From a checkpoint of a small transformer trained on Wikipedia: rotary positions.
MLP neurons of a small language model. Each row is named by its layer, matrix (gate and up: input weights) and neuron, and shows model dimensions 32-127. Each number is 50 + 15 x the weight over its row's rms, rounded and kept within 0 to 99. A neuron's up and down rows have the sign that makes its largest values positive.
Before each neuron's rows, "fires after" lists the tokens most often just before its 100 highest values on Wikipedia text that the model never trained on.

fires after: " ", " (", ",", " de", " Cre"
L17.gate217:49 57 52 71 60 43 59 49 42 45 47 41 62 23 40 55 78 51 47 65 60 42 68 64 36 42 37 44 23 15 43 37 37 43 39 55 37 59 29 31 39 70 52 56 41 51 53 55 12 82 65 36 28 55 56 65 53 45 66 33 87 37 54 27 48 60 40 45 46 53 58 44 64 40 41 38 49 47 58 58 55 37 48 40 40 74 38 39 68 46 44 42 72 36 46 51
L17.up217:59 68 61 32 43 56 46 39 54 31 75 37 45 37 55 46 54 74 70 90 78 07 61 34 44 43 56 18 49 45 48 43 36 56 26 36 48 47 46 67 50 68 47 41 24 45 56 37 35 59 58 64 58 53 44 68 36 80 53 67 67 66 59 51 32 78 34 57 50 31 15 53 65 52 55 41 72 60 21 53 64 15 59 48 42 49 65 56 68 75 47 36 59 35 31 42

fires after: ")", "\n", "0", " |"
L13.gate395:45 67 49 75 55 44 44 15 58 44 51 41 65 64 46 53 45 40 62 52 15 68 48 60 58 55 56 38 59 57 41 50 58 30 46 72 63 79 34 56 71 56 95 57 30 36 72 25 54 64 48 52 21 55 64 57 57 28 54 74 50 42 52 41 47 68 45 35 62 50 69 45 58 21 61 41 58 91 56 50 35 72 70 61 69 27 40 33 25 29 51 32 63 60 84 54
L13.up395:42 25 66 53 93 65 47 45 43 72 48 51 96 59 56 35 44 35 39 74 49 41 40 28 56 45 67 45 55 44 44 29 48 33 40 47 66 53 55 50 75 31 41 54 53 37 51 57 78 65 41 45 52 47 51 71 65 58 47 30 65 62 45 56 41 37 53 39 62 20 43 43 45 54 62 56 46 44 36 41 66 81 78 59 63 22 63 32 55 29 52 61 58 17 42 70

fires after: " is", " was", ")", " At"
L7.gate82:46 76 59 56 26 45 47 65 41 66 44 75 43 39 60 47 66 38 46 58 24 19 39 31 41 36 41 28 23 55 59 58 79 43 61 52 44 77 68 37 61 29 69 58 54 54 21 59 34 48 75 56 70 57 45 81 54 44 38 50 75 55 30 47 63 49 48 72 41 74 46 40 43 52 36 49 60 63 63 61 43 56 54 32 66 69 51 61 29 52 54 49 49 58 71 62
L7.up82:36 45 47 63 67 70 11 41 59 47 37 75 74 29 34 45 38 39 58 53 35 45 57 74 65 48 73 52 55 73 62 57 62 57 60 64 57 14 67 27 56 55 53 67 54 33 46 31 65 41 54 57 61 60 66 22 47 46 55 58 49 38 91 67 56 34 35 27 65 49 58 54 71 58 31 17 51 50 33 55 14 38 43 47 23 29 46 40 34 48 51 36 57 61 58 42

fires after: " ", "1", "2", "4", " (", "3"
L7.gate327:37 34 58 62 56 63 48 50 17 64 43 86 58 39 66 62 66 26 35 49 47 52 69 36 51 82 61 44 40 33 77 51 60 31 25 25 42 25 71 65 38 55 67 43 56 27 43 36 58 49 74 55 49 42 58 48 83 36 56 46 44 52 70 51 20 61 45 43 58 51 49 32 43 33 76 48 44 63 46 53 40 37 46 38 56 77 28 45 71 38 26 67 39 63 56 36
L7.up327:24 53 56 43 79 59 52 35 39 20 48 41 47 49 83 47 41 42 36 50 44 12 86 56 30 47 65 40 48 68 31 83 52 57 69 44 58 36 37 58 45 53 44 34 69 38 51 58 63 36 41 36 37 46 26 67 52 49 50 67 59 54 57 33 46 81 34 28 68 48 18 31 29 56 53 36 45 57 51 36 49 37 55 85 48 48 48 60 67 51 70 58 50 48 56 20

fires after: "\n", "mar"
L12.gate86:22 61 54 37 30 61 60 50 72 61 61 38 33 33 25 39 55 56 30 54 55 70 37 33 65 26 53 40 48 45 52 51 41 54 50 51 42 63 48 46 46 43 50 68 62 33 65 34 58 85 45 44 49 21 60 37 47 64 45 81 30 47 54 39 68 45 58 27 13 47 59 62 67 76 66 59 57 40 47 32 40 59 48 54 34 61 52 40 49 44 53 51 62 70 49 56
L12.up86:69 43 42 60 45 64 82 44 44 44 59 51 55 40 49 43 46 61 26 28 54 27 68 64 76 66 57 50 40 34 55 29 49 54 28 73 70 62 49 42 21 82 64 58 49 52 59 72 26 50 00 19 31 43 38 31 46 39 64 54 56 15 63 34 52 65 46 51 47 27 48 34 50 47 63 56 33 63 42 49 55 60 30 28 66 62 30 44 36 43 55 40 40 42 48 55

fires after: " |", ";", " ISBN", " the"
L6.gate121:37 39 68 53 52 55 37 79 48 39 43 53 40 34 49 55 76 62 41 71 35 37 36 56 47 40 60 66 31 48 79 40 25 38 58 52 37 39 37 24 62 51 33 47 41 38 51 69 47 45 38 75 64 51 38 62 14 46 69 41 24 71 52 59 38 44 48 61 47 47 59 53 51 49 35 02 42 50 48 47 44 88 67 48 56 45 64 42 66 60 51 53 48 50 28 46
L6.up121:27 56 51 58 45 50 65 73 41 66 39 58 40 99 62 40 58 65 38 62 24 50 46 62 17 40 46 10 64 51 74 63 32 49 76 76 67 66 72 67 67 25 53 71 45 27 65 73 44 68 47 51 65 42 45 79 40 52 59 51 66 09 48 70 68 45 70 48 33 40 46 21 80 58 38 37 39 46 52 37 45 69 47 47 34 76 52 38 62 48 41 59 44 38 59 69

fires after: "\n", "9", " ", "0", "/", "km"
L21.gate605:69 48 55 75 54 29 42 60 45 66 53 24 26 38 46 28 46 61 33 40 42 62 80 69 22 38 71 46 35 62 35 52 47 61 23 85 41 53 47 45 34 33 60 65 57 55 32 93 40 82 28 53 34 25 44 45 56 38 56 32 37 39 10 48 74 38 63 59 54 54 45 63 53 79 47 57 57 43 30 44 48 68 58 43 62 58 48 56 51 41 34 14 68 79 50 12
L21.up605:60 51 63 42 39 51 86 57 50 64 55 33 60 38 46 22 50 46 32 68 70 21 61 33 51 68 43 39 45 33 43 68 37 51 33 36 39 22 38 52 17 54 42 46 60 50 42 26 32 76 68 67 69 68 61 73 30 57 29 51 49 44 66 59 53 33 73 12 33 37 54 60 47 59 59 58 66 58 34 64 41 51 20 41 48 61 51 58 36 50 34 42 71 71 71 63

fires after: " ", "1", "2", "–", "\n", " ("
L17.gate620:72 53 36 43 59 80 52 38 54 32 69 43 65 26 45 47 38 55 65 46 25 57 31 36 66 54 42 62 60 48 68 39 26 45 31 46 54 76 32 44 42 62 47 35 60 39 48 41 52 78 73 26 40 39 47 92 37 49 54 38 63 28 28 64 78 56 20 50 46 50 36 63 66 44 53 79 62 68 65 64 66 36 79 38 36 49 42 56 34 35 61 46 42 52 47 53
L17.up620:33 67 55 43 11 63 38 32 71 27 28 41 65 29 31 53 57 48 66 33 62 30 88 65 61 69 72 39 49 57 10 49 88 41 64 73 42 57 50 59 51 46 50 58 35 42 54 36 58 77 46 50 37 59 60 76 56 38 25 40 40 44 57 55 45 42 50 72 28 55 56 41 54 42 37 53 53 54 54 42 47 70 42 56 51 49 57 53 44 48 62 53 17 73 69 33

fires after: " ", "1", "8", ":", "7"
L21.gate196:32 42 80 53 51 56 36 47 31 34 60 51 28 42 40 70 58 37 70 53 47 41 34 23 63 45 11 33 62 74 42 58 43 43 33 41 52 93 73 65 39 59 47 44 42 28 46 58 61 66 46 49 36 53 70 40 56 53 54 43 60 37 52 51 64 37 34 57 60 25 61 59 26 78 61 51 55 31 74 21 43 47 43 51 33 58 38 54 53 56 48 32 59 23 43 53
L21.up196:43 51 48 38 44 42 56 45 47 55 51 70 79 33 42 38 67 52 34 42 43 51 71 46 48 74 65 46 32 49 19 69 29 79 37 55 66 72 48 16 63 38 18 54 70 53 44 36 44 57 23 44 58 43 46 17 63 64 54 33 22 42 30 57 44 38 78 43 46 58 61 56 51 59 45 54 46 42 61 48 56 71 44 67 54 57 70 52 57 10 36 46 47 54 35 46

fires after: " ", " It", " is", "9"
L17.gate97:46 65 57 72 65 42 52 24 47 64 57 36 46 51 66 33 46 53 40 48 29 46 63 75 52 71 48 36 29 38 68 45 46 66 34 46 29 36 37 40 68 54 36 42 59 55 63 53 37 63 39 44 49 47 77 53 28 54 21 27 46 32 22 61 67 58 56 49 50 61 49 32 41 65 41 50 36 25 63 44 41 64 40 61 66 33 54 47 40 69 44 68 44 38 71 36
L17.up97:62 51 33 42 30 51 44 13 29 64 28 55 32 40 67 45 63 67 64 85 54 36 52 77 56 66 42 51 56 31 60 37 45 55 60 21 51 41 46 41 45 74 53 64 73 96 73 60 35 66 62 68 46 59 59 40 48 37 62 54 79 26 40 26 46 44 52 47 35 47 29 59 62 27 64 70 26 24 49 36 32 65 47 42 44 45 32 36 30 58 48 53 52 48 69 29

fires after: " S", "s", "S", "T", " Sh", "us"
L13.gate421:65 83 57 43 42 35 32 50 28 75 70 59 21 44 39 26 55 29 35 96 43 59 29 62 45 22 94 52 44 60 46 53 43 61 31 57 65 47 31 32 50 61 40 42 57 60 50 59 40 74 64 51 57 36 86 42 82 67 64 38 43 49 35 47 34 49 27 66 45 58 51 49 52 17 65 52 35 60 45 39 24 44 66 49 33 51 62 58 58 41 51 80 45 28 30 65
L13.up421:37 70 52 35 87 44 39 43 41 75 38 47 55 37 52 68 51 50 58 57 57 67 35 42 59 68 46 70 33 63 63 66 35 71 21 64 65 61 49 37 65 62 29 66 46 67 34 64 64 41 63 47 49 38 42 62 60 60 55 44 45 64 63 61 37 34 37 34 44 53 57 66 59 34 58 49 47 72 43 81 52 60 39 58 44 81 39 71 51 54 16 60 55 56 39 39

fires after: " ", "0", "1"
L11.gate479:53 49 75 47 68 68 23 54 42 39 53 48 64 37 47 60 80 55 53 26 54 59 47 41 62 39 46 41 48 39 55 55 51 45 43 53 45 69 35 31 55 46 55 49 55 42 29 30 80 54 60 48 44 55 55 67 48 71 55 46 38 21 43 81 70 59 41 51 54 10 52 56 75 56 42 78 69 53 34 53 54 29 55 38 55 45 72 54 24 61 56 60 54 21 48 63
L11.up479:50 42 58 43 51 63 36 42 44 43 67 54 75 70 50 49 40 67 49 26 85 50 57 44 53 56 42 40 54 54 57 54 22 58 19 50 47 57 46 48 57 44 64 75 64 59 52 51 78 41 62 41 51 71 43 48 49 72 37 31 80 56 18 60 21 52 44 35 35 23 52 41 63 54 22 72 30 20 39 47 62 53 65 90 63 46 51 51 69 32 57 49 56 44 26 62

fires after: " ", " \"", " ("
L2.gate109:30 63 40 30 44 50 31 38 30 44 62 60 60 63 44 36 47 72 34 30 43 77 47 48 51 24 38 75 37 13 18 45 50 12 32 19 30 27 59 45 48 79 63 36 40 37 56 42 66 84 62 56 44 44 47 47 60 63 43 46 44 44 57 40 46 28 68 47 55 47 51 59 38 39 65 72 46 56 33 35 52 44 66 26 50 40 52 27 39 72 39 36 65 62 40 45
L2.up109:49 63 46 69 52 38 51 70 28 53 78 65 68 85 31 44 41 71 26 41 48 51 57 39 48 66 42 62 75 25 68 47 24 68 63 20 43 53 47 54 55 40 65 87 36 39 57 59 53 67 59 56 30 48 53 35 29 53 40 94 36 42 22 49 51 33 37 52 25 54 45 31 47 36 68 34 63 51 58 67 37 67 54 48 56 50 46 70 49 68 70 53 41 45 59 61

fires after: "\n", "un", " ski", "ä"
L10.gate288:55 34 64 42 43 59 64 42 36 49 67 65 20 56 62 48 47 33 53 67 24 49 32 41 41 12 59 70 45 57 38 73 31 99 36 48 37 36 71 57 42 50 36 53 64 29 39 39 56 63 71 37 60 51 34 68 62 51 25 25 37 32 55 52 78 67 55 60 75 46 60 34 39 49 44 55 65 47 47 50 30 59 50 49 27 62 48 51 45 55 44 74 33 53 37 65
L10.up288:33 35 76 56 72 61 53 47 43 18 37 31 47 60 78 56 38 45 29 52 44 45 64 38 68 59 73 57 63 44 29 28 55 57 31 56 47 33 62 71 52 70 45 72 44 55 49 62 43 61 59 45 77 68 52 62 29 26 49 44 45 35 56 50 68 57 48 45 61 40 61 44 77 34 46 64 66 30 39 33 53 50 41 47 27 44 35 37 48 51 40 47 58 65 60 57

fires after: " |", " ", "-", ";", ")", ":"
L21.gate208:24 50 54 87 59 42 31 59 49 54 56 29 60 77 77 52 62 77 45 64 55 51 58 70 40 38 66 42 54 34 35 60 50 32 62 33 73 51 52 48 65 38 42 40 82 48 55 24 42 58 36 76 32 44 35 44 39 63 70 50 34 39 48 48 46 38 67 63 44 57 35 58 34 22 76 46 46 54 57 55 42 73 40 56 44 57 64 36 52 44 35 52 44 82 22 64
L21.up208:51 53 28 50 52 24 46 51 61 47 52 53 65 45 39 60 15 95 45 55 27 59 32 40 50 56 52 44 59 52 48 62 35 81 56 22 56 67 43 62 34 29 33 54 36 64 64 29 35 30 37 30 42 28 47 42 49 45 59 60 61 68 35 49 50 41 51 60 22 57 64 29 53 72 55 44 39 78 43 56 44 53 48 44 43 42 66 54 34 59 29 68 53 63 32 42

fires after: ",", " United", ".", " ", "United"
L16.gate200:62 42 54 56 56 51 59 39 50 45 41 58 66 78 38 59 86 68 68 78 53 35 53 38 24 67 41 43 17 42 61 40 42 56 51 81 36 50 28 50 67 48 67 81 81 44 43 71 53 59 54 69 40 88 36 39 80 46 60 61 69 61 45 53 59 41 53 38 75 26 28 29 44 41 41 34 53 66 58 67 37 51 51 49 70 45 39 73 46 55 44 43 54 36 46 15
L16.up200:68 58 40 46 70 41 46 38 57 31 60 36 56 58 55 28 48 43 52 69 51 58 44 39 53 48 55 41 75 39 49 48 54 48 63 51 32 79 72 54 28 44 56 42 63 38 34 25 25 57 44 36 49 46 38 56 72 51 59 33 56 60 55 30 62 55 76 47 73 56 28 48 43 31 55 41 48 57 36 68 43 34 53 80 46 40 71 62 59 14 40 56 61 49 58 37

fires after: " ", "a", "/", " An", ":", " Am"
L14.gate330:43 59 74 55 68 67 31 46 39 42 70 66 46 59 55 53 66 76 46 68 64 47 66 48 62 42 43 45 30 34 48 47 74 43 51 50 46 61 67 43 51 45 67 55 85 32 26 29 46 43 49 57 61 48 70 67 59 31 69 37 64 38 49 59 58 66 56 69 73 66 47 49 30 56 50 46 43 44 17 38 71 59 47 42 44 53 42 52 54 53 98 88 37 51 94 57
L14.up330:78 44 30 45 43 39 47 38 38 41 55 33 48 51 53 55 44 12 33 71 65 58 83 79 51 52 32 33 59 67 66 64 39 35 51 70 54 59 11 49 72 61 32 53 65 73 42 63 72 19 73 56 44 53 31 43 76 63 69 43 51 43 39 65 50 43 63 37 47 55 41 33 38 70 36 68 39 75 32 58 52 51 36 55 60 55 69 32 59 58 87 57 55 58 66 42

fires after: "\n", "s"
L10.gate332:34 50 50 54 59 61 47 34 58 35 41 20 14 27 49 65 72 45 48 41 56 58 51 72 66 23 55 32 57 38 58 19 38 56 39 61 72 36 41 31 68 72 37 72 71 55 71 24 64 56 67 58 52 62 62 51 85 84 33 56 34 54 40 54 66 46 40 35 48 82 75 48 50 45 50 39 51 67 48 69 23 55 62 68 53 51 40 65 53 59 23 31 64 58 45 47
L10.up332:45 57 51 74 58 38 62 58 22 44 56 45 87 34 47 36 21 68 53 68 51 69 61 55 50 84 35 85 43 41 54 51 53 56 31 53 64 42 61 43 35 79 28 66 60 73 56 48 67 52 63 55 30 36 60 58 52 54 54 38 66 63 43 69 70 38 62 46 41 17 53 32 58 31 47 45 41 68 62 48 64 54 51 49 37 55 51 32 56 43 52 57 42 39 42 59

fires after: " ", "1", "2"
L11.gate508:37 38 52 58 39 22 57 81 68 26 43 53 58 61 50 63 64 51 38 77 26 47 40 35 53 59 39 77 10 41 63 46 46 39 53 44 49 47 61 43 25 72 42 59 40 41 48 35 40 48 51 51 08 62 42 56 67 39 38 27 44 46 19 73 39 58 27 54 40 75 43 33 60 75 68 95 59 64 42 42 44 50 58 42 62 36 60 63 48 51 37 47 67 80 40 41
L11.up508:29 33 59 34 39 73 56 40 96 67 65 26 63 60 32 46 47 50 33 47 67 42 54 94 41 79 50 65 73 40 28 52 77 57 36 39 41 68 33 34 60 49 41 51 68 86 53 39 56 97 34 27 41 52 36 61 31 62 39 54 46 37 62 48 49 54 61 51 30 60 73 34 40 51 52 71 73 69 58 26 31 46 41 52 53 49 57 46 29 56 40 42 31 49 70 54

fires after: "\n"
L7.gate69:49 26 60 41 33 51 62 73 52 39 71 39 48 60 37 67 44 37 71 48 67 61 57 49 45 36 65 45 64 55 69 62 51 46 47 58 60 66 42 44 22 67 21 59 46 43 79 38 61 60 64 38 74 43 65 47 50 66 73 83 42 42 22 53 52 78 58 40 67 69 36 52 61 61 61 61 48 37 45 51 35 36 57 38 48 59 62 52 82 59 52 45 57 50 45 51
L7.up69:44 57 50 48 57 37 88 36 41 58 34 71 72 33 40 48 36 24 70 39 42 26 41 28 50 50 45 61 41 49 38 47 39 47 29 51 36 84 76 53 22 75 34 92 42 45 51 51 56 58 47 61 61 57 43 47 61 49 48 52 74 46 40 49 59 34 47 06 31 50 13 52 51 49 61 47 60 55 48 28 41 41 75 59 50 56 63 40 38 51 54 51 34 41 54 40

fires after: "1", "2", "\n", "7", "9", "5"
L14.gate62:41 24 26 39 49 70 39 34 61 78 53 78 48 49 56 47 61 38 51 86 20 62 33 64 51 31 82 26 38 51 81 60 72 53 37 40 47 37 25 46 53 47 61 67 46 48 36 48 58 22 50 41 65 80 48 50 50 45 47 60 45 57 51 37 35 65 59 29 56 83 35 58 60 99 55 73 34 45 51 43 47 51 70 52 40 00 55 67 27 52 65 40 77 52 48 46
L14.up62:43 56 77 40 64 45 35 47 49 56 47 63 51 76 37 61 39 66 99 40 37 64 49 69 70 37 44 62 20 50 82 46 60 38 63 46 32 51 52 62 31 35 40 62 44 48 41 52 39 66 49 29 41 27 23 52 59 19 67 63 31 41 38 52 59 33 51 25 38 56 31 51 73 57 68 65 57 60 48 22 54 45 44 51 43 52 60 42 40 55 48 54 59 44 35 51

fires after: "1", " ", "–", "2", "9"
L21.gate392:33 47 55 38 48 48 44 39 60 77 67 54 56 54 51 34 43 44 61 57 47 55 40 58 51 35 32 17 47 33 20 32 70 64 77 62 69 69 51 34 26 62 37 52 57 59 61 46 35 82 44 50 54 39 53 55 56 53 48 34 28 59 57 80 84 69 39 52 64 49 58 53 31 34 19 63 82 42 73 26 51 75 61 46 44 70 83 24 54 35 56 51 70 56 37 29
L21.up392:44 50 25 24 43 62 60 58 39 71 36 37 48 65 38 51 47 55 65 74 51 57 52 52 48 53 37 54 44 25 36 36 59 38 39 43 57 09 41 34 51 65 77 58 63 54 34 49 48 73 48 37 59 48 67 69 47 57 58 52 61 51 37 62 77 41 44 44 42 44 35 63 53 66 36 53 79 25 58 47 48 49 58 90 60 64 06 42 68 56 39 32 77 40 47 26

fires after: " |", "---|---|---|---|", "|---|---|---|", "|---|---|"
L17.gate302:42 38 63 00 71 32 58 58 66 47 53 72 37 37 62 49 43 36 58 72 44 50 46 34 35 52 76 42 34 56 34 61 54 45 79 53 51 58 63 59 33 26 53 44 63 58 51 57 56 11 36 56 51 47 41 52 62 54 43 49 24 29 60 32 26 91 64 41 55 42 72 54 27 64 41 45 29 64 49 55 75 45 60 39 62 34 46 53 66 43 30 38 64 53 38 46
L17.up302:33 49 71 46 52 28 17 69 48 43 66 47 59 51 36 49 42 70 51 53 30 87 51 65 67 57 23 31 42 28 48 78 39 52 77 38 66 56 55 55 58 31 32 61 45 47 56 56 74 42 43 74 66 29 39 51 74 47 52 53 62 64 50 13 55 70 47 40 66 50 47 49 35 51 73 38 75 58 73 49 39 50 29 38 32 51 41 65 47 05 38 60 18 67 59 26

fires after: "9", "0", "2", "1", "5", "\n"
L13.gate469:49 48 48 84 49 83 46 77 50 57 27 78 48 67 51 45 41 42 48 59 51 51 31 52 42 10 55 39 49 51 55 75 23 54 56 24 55 43 54 47 44 53 37 75 57 45 16 47 63 42 61 42 51 50 49 73 29 52 40 45 32 81 60 34 50 48 48 46 40 33 67 32 35 75 78 34 55 56 38 59 35 37 53 56 46 49 67 35 55 52 67 54 59 36 56 34
L13.up469:31 51 60 42 52 41 70 42 55 52 64 76 45 63 27 81 32 43 88 63 43 71 43 64 75 10 57 60 49 51 72 63 46 53 25 46 54 51 44 39 54 52 46 63 54 44 51 54 49 43 62 16 68 58 25 36 61 34 52 53 50 53 46 26 74 54 51 74 72 46 40 39 59 44 46 56 24 54 60 49 44 55 46 45 55 55 47 50 64 43 51 42 65 39 64 43

fires after: "0", "8", "9", "7", " season"
L6.gate385:32 55 47 41 39 60 58 46 36 67 33 38 50 28 55 15 42 39 41 37 40 17 50 85 56 58 46 40 49 37 58 41 42 43 44 66 47 48 27 55 64 42 51 43 26 62 20 53 39 55 40 11 38 49 69 54 30 44 37 49 35 26 62 82 45 68 81 56 49 59 32 44 53 38 40 59 70 60 82 39 53 36 53 32 77 66 56 47 60 25 21 76 64 44 40 44
L6.up385:40 37 63 66 69 36 62 68 53 42 44 54 34 44 60 75 27 53 72 73 43 50 50 53 52 62 41 50 54 53 53 41 62 15 48 46 63 41 51 38 56 37 18 40 76 33 35 53 47 71 38 25 43 84 36 73 73 54 67 81 53 41 49 25 84 50 43 64 23 79 27 30 57 39 39 55 44 71 37 58 49 64 56 50 53 91 88 70 64 54 48 50 69 48 62 50

fires after: "1", "0", "9"
L15.gate237:48 46 35 37 68 36 58 79 38 54 58 57 59 63 38 35 64 51 59 42 59 28 64 57 35 37 53 14 60 11 51 55 46 47 64 46 39 49 38 58 72 38 57 50 49 39 19 44 21 26 32 52 60 60 33 64 51 71 45 26 54 46 48 21 61 46 62 41 55 55 31 49 73 64 48 55 99 44 59 33 77 59 47 43 37 64 47 42 33 35 24 47 48 52 32 11
L15.up237:38 41 45 49 82 45 68 65 49 61 47 57 49 57 33 58 34 40 59 50 41 44 62 41 44 33 22 44 59 28 21 38 48 40 54 32 48 65 50 67 28 37 57 32 85 39 33 48 30 47 24 52 61 62 39 71 35 53 32 24 58 45 30 31 83 58 47 58 40 91 27 40 67 31 88 36 75 59 52 32 70 26 39 29 24 60 32 29 13 23 49 41 48 35 32 27

fires after: " |", ";", ".", "\n", ")"
L10.gate407:41 28 34 45 56 57 52 41 28 64 48 49 65 52 45 63 33 70 46 18 40 44 12 45 72 21 53 75 66 49 41 27 24 59 45 73 48 51 45 54 72 26 59 29 47 28 44 45 43 67 44 55 59 55 44 74 41 61 53 61 46 78 41 45 69 50 48 52 42 12 62 77 24 65 40 51 56 39 42 87 53 45 72 46 29 65 51 70 26 47 59 53 47 21 66 39
L10.up407:13 40 35 37 41 46 37 38 27 45 73 53 36 56 32 45 56 44 29 54 40 35 65 53 44 50 65 37 72 53 34 45 68 47 70 66 49 40 55 65 43 65 87 59 68 20 42 46 24 58 67 62 29 53 38 46 37 47 78 43 58 48 46 36 42 20 54 55 44 50 49 22 71 40 35 64 47 37 49 35 49 99 41 07 61 49 73 28 70 67 36 65 44 69 55 49

fires after: "9", "0", " ", "1"
L16.gate262:37 65 46 57 49 23 56 47 55 60 58 65 53 36 55 42 79 53 49 80 68 47 55 53 37 56 51 45 61 40 50 54 56 43 50 28 37 24 57 46 23 71 55 74 71 31 53 46 28 57 72 50 32 55 73 46 31 63 51 53 36 42 59 63 69 62 31 59 46 43 48 43 49 62 52 75 29 19 47 30 47 83 54 44 50 27 67 63 56 49 59 52 64 78 44 60
L16.up262:62 48 43 25 65 33 47 42 28 47 40 75 41 61 60 57 29 47 49 62 64 68 34 23 47 63 29 72 44 58 42 72 72 53 52 71 59 49 36 69 46 45 63 38 66 69 67 45 33 62 57 38 52 55 57 59 62 67 56 45 56 72 54 53 32 60 54 57 34 50 43 57 37 60 23 61 35 26 60 55 53 43 68 41 85 48 38 31 46 40 22 55 43 36 47 19

fires after: "\n", " UTC", " Buch", ")", " ISBN"
L15.gate14:43 45 38 31 64 55 20 43 46 62 35 68 71 71 43 43 38 58 50 53 60 56 34 67 75 42 64 40 73 63 58 28 14 60 26 55 56 62 59 57 48 65 64 27 58 69 50 55 71 66 51 62 59 70 44 66 71 70 31 55 44 66 59 38 78 54 57 35 51 53 57 68 53 40 29 25 28 46 52 67 52 53 46 61 36 49 01 44 42 56 26 65 69 35 45 51
L15.up14:30 43 62 44 51 45 53 52 18 33 30 60 33 48 30 21 51 56 50 59 41 58 33 55 58 49 20 58 61 41 48 61 56 52 43 37 53 53 60 50 24 56 58 63 44 55 52 40 33 31 52 21 57 42 27 60 27 61 65 61 61 73 54 50 46 11 68 55 49 57 56 41 57 68 50 40 57 22 26 48 49 76 47 56 23 70 21 74 66 44 46 43 36 61 13 38

fires after: " |", "---|---|---|---|", ")"
L22.gate550:20 54 63 62 41 34 39 27 43 61 56 60 31 62 48 49 26 48 62 53 78 43 06 72 16 62 70 41 28 42 33 63 28 54 44 49 67 74 82 69 39 56 60 65 35 71 62 25 48 28 47 49 58 68 31 62 53 59 50 59 53 53 59 56 15 76 73 50 41 61 55 29 58 50 48 71 43 66 51 60 32 56 35 55 55 23 61 53 53 67 38 79 55 45 64 52
L22.up550:54 56 56 61 75 33 34 25 68 70 53 26 54 35 70 67 56 71 56 68 32 33 36 69 56 40 59 37 41 43 39 58 67 59 43 45 38 44 58 47 57 77 40 65 30 54 47 13 67 47 50 61 51 31 33 55 54 20 43 61 62 43 54 41 66 73 34 40 64 30 32 43 58 70 53 68 32 78 54 73 61 75 79 51 48 55 49 34 62 34 24 38 58 37 66 48

fires after: " ", "\n", " \"", " ("
L2.gate215:53 55 45 52 45 78 41 09 43 43 73 41 66 31 55 74 64 45 73 54 50 68 52 62 32 63 45 90 49 46 40 63 54 41 40 40 53 71 18 30 65 27 56 41 34 69 66 61 60 60 51 58 23 50 55 66 45 28 26 54 44 56 22 30 71 32 45 52 50 70 19 39 53 58 37 80 42 53 52 62 36 44 62 43 24 42 43 18 49 45 39 61 86 87 40 43
L2.up215:37 46 50 62 40 63 47 57 27 54 50 66 39 80 64 50 45 36 60 34 55 43 66 40 44 49 46 65 56 16 53 38 46 62 48 63 45 60 80 49 43 53 43 44 36 42 83 49 44 82 35 72 45 68 62 30 29 42 13 69 50 48 59 53 64 27 28 61 52 77 50 42 55 14 18 51 43 27 49 26 46 48 52 44 59 56 40 23 41 64 54 53 69 77 59 63

fires after: " member", "9", "0", "2", "7", "8"
L11.gate619:49 42 49 68 35 81 21 78 51 59 24 54 49 62 74 59 60 73 64 87 70 41 61 47 38 40 66 50 43 31 43 55 43 25 71 44 40 47 38 52 37 52 75 37 33 32 36 64 51 44 57 50 66 60 57 49 31 24 55 79 60 55 74 42 54 65 77 40 33 67 63 43 68 59 47 49 71 40 64 61 49 58 87 15 64 33 56 25 17 60 50 60 42 44 46 49
L11.up619:30 42 67 52 36 47 81 68 45 56 71 64 53 14 25 48 50 44 62 80 32 62 32 23 27 40 47 41 75 35 71 35 41 51 40 54 70 50 59 51 66 41 58 93 58 64 37 37 32 58 53 56 54 80 65 43 48 18 65 56 37 58 50 37 53 60 51 49 49 73 54 56 51 50 58 31 55 28 45 51 43 52 58 71 60 54 90 41 32 46 41 71 44 63 44 60